Weights of a small GPT-style language model, trained from scratch on English Wikipedia.
Size: 10 layers, width 576, MLP 2304 GELU, 44.8M parameters.
Architecture: rotary positions, tied embeddings.
Training: a variant of Adam for these matrices, 923M tokens.
MLP neurons of a small language model. Each row is named by its layer, matrix (down: output weights) and neuron, and shows model dimensions 64-127. Each number is 200 + 40 x the weight over its row's rms, rounded and kept within 0 to 999.
After each neuron's rows, "raises" lists the tokens whose logits its output raises most directly, leaving later layers aside.

L7.down1951,191,217,136,170,118,145,212,182,206,218,205,225,133,184,205,229,172,144,192,211,195,193,155,212,183,195,231,167,205,229,228,155,257,131,211,209,300,198,201,154,187,225,227,180,178,235,268,192,171,216,147,249,269,201,176,215,257,178,227,176,209,154,183,181
raises: " weeks", " months", " month", " week", " days"

L7.down1947,268,232,218,169,145,179,185,225,140,164,177,224,198,202,133,204,121,144,225,182,215,199,253,240,253,203,199,265,245,187,216,146,191,203,179,252,207,204,190,241,171,170,195,214,102,232,210,212,281,163,242,182,231,208,141,165,171,133,194,125,188,215,128,215
raises: "te", "fall", "ds", "d", "aus"

L4.down1443,226,210,201,239,212,227,215,209,215,228,161,181,198,206,200,243,263,270,187,162,227,170,196,230,162,205,132,210,246,209,253,169,244,229,196,162,172,183,178,117,204,201,181,219,226,173,168,149,242,193,228,199,169,145,279,180,165,184,217,155,166,165,177,202
raises: "rol", "rolled", "alties", "oli", "roll"

L7.down1395,182,176,274,209,289,209,219,214,172,235,279,165,173,154,264,182,172,194,136,188,183,168,175,173,130,177,218,173,180,214,169,283,250,186,147,134,198,199,210,232,218,236,161,176,213,148,164,240,209,140,186,220,195,185,234,186,157,191,195,160,220,126,189,232
raises: " designer", " leader", " founder", " partner", " member"

L7.down620,159,150,134,191,117,109,195,198,179,204,193,195,177,195,152,267,210,162,133,205,194,190,207,254,233,228,251,162,184,281,197,260,205,177,174,223,168,266,119,204,155,223,254,207,258,182,224,204,210,182,206,136,176,192,203,159,187,202,176,152,177,158,179,229
raises: "elf", "old", "ore", "ely", "el"

L7.down1405,249,146,209,180,190,252,215,248,168,143,213,202,211,211,209,256,187,284,161,181,206,149,234,196,166,231,182,242,199,233,237,215,186,221,163,220,217,187,186,37,210,216,175,178,182,246,208,92,216,208,179,74,202,201,234,167,142,186,245,179,210,147,165,179
raises: "ism", "ds", "d", "ists", "ett"

L7.down1210,149,216,216,231,146,150,248,170,217,215,153,222,215,162,183,252,174,209,214,194,234,215,186,247,224,182,156,224,191,189,164,165,247,193,207,240,252,174,190,195,237,182,244,273,204,169,211,205,277,187,186,195,159,284,221,196,218,184,182,198,214,198,219,191
raises: " contains", " gives", " appears", " brings", " provides"

L7.down450,182,205,148,203,201,213,216,191,182,257,186,182,223,162,151,159,159,196,224,171,223,228,157,187,183,213,219,190,187,275,187,159,280,128,279,230,164,191,229,206,243,220,196,202,213,189,181,176,242,193,233,222,203,226,244,175,211,172,201,196,201,225,174,203
raises: " daughter", " sister", " wife", " son", " mother"

L4.down1705,140,232,231,199,205,194,217,196,168,169,193,187,182,231,276,317,247,172,223,150,228,144,235,145,138,209,216,189,212,202,229,192,181,219,230,220,182,226,259,144,236,201,195,238,217,188,121,193,176,233,191,224,162,262,231,187,126,154,268,146,246,159,208,149
raises: "ers", "er's", "er", "eration", "iet"

L4.down453,225,224,137,146,270,237,177,216,216,232,158,188,171,213,179,216,190,217,156,211,299,221,192,183,158,175,172,114,222,184,190,230,201,184,249,181,238,220,299,138,208,84,194,217,136,251,195,169,266,230,237,146,215,174,266,155,144,270,278,263,174,117,197,218
raises: "ars", "ar", "ac", "av", "est"

L7.down627,198,267,208,162,107,268,198,195,242,211,180,198,238,176,196,197,245,179,173,226,209,183,204,146,171,205,210,210,202,135,245,47,153,188,174,279,172,206,207,128,213,229,185,157,104,91,231,205,253,157,218,259,243,240,232,222,160,182,179,165,155,132,194,139
raises: " they", "ary", "ody", " whether", " she"

L7.down594,288,222,237,238,137,162,162,175,176,147,199,211,171,216,252,166,184,192,221,166,232,179,201,202,207,273,199,205,228,148,211,213,209,240,165,205,154,173,261,186,216,179,302,224,292,136,259,296,146,133,220,228,173,158,208,209,122,214,278,232,174,156,181,170
raises: " they", " that", " he", " it", " she"

L7.down1968,176,245,200,155,187,170,225,197,233,213,149,228,136,221,149,217,239,129,197,223,152,171,222,193,194,184,206,169,149,215,221,225,146,167,180,199,108,191,182,84,169,183,167,267,200,237,196,173,131,119,133,167,235,226,240,192,195,219,199,212,183,178,208,227
raises: " twelve", " eight", " nine", " six", " twenty"

L7.down1364,279,150,222,168,138,253,191,230,223,195,185,186,153,259,225,220,164,297,225,210,223,195,163,199,261,187,191,228,216,204,169,179,229,213,236,170,230,222,258,169,214,206,192,213,171,262,194,149,225,180,170,142,228,141,177,157,220,276,174,129,231,160,179,188
raises: "ades", "vo", "atics", "ading", "ns"

L7.down2149,240,235,189,188,223,176,203,195,196,210,283,237,116,161,118,163,165,244,208,160,139,192,244,202,190,124,141,205,280,142,150,209,142,142,253,114,148,277,200,205,204,170,260,204,143,244,147,166,221,215,220,306,197,215,204,235,254,144,165,207,219,191,187,213
raises: " them", " another", " it", " him", " their"

L7.down1354,158,191,206,207,208,131,217,211,200,173,231,237,169,186,161,244,214,182,270,198,243,221,214,200,211,168,189,123,129,177,218,176,247,188,137,219,171,176,208,106,189,189,250,174,214,202,226,227,161,218,202,224,243,168,207,84,201,206,243,214,274,153,163,265
raises: "ess", "ys", "y", "ment", "ily"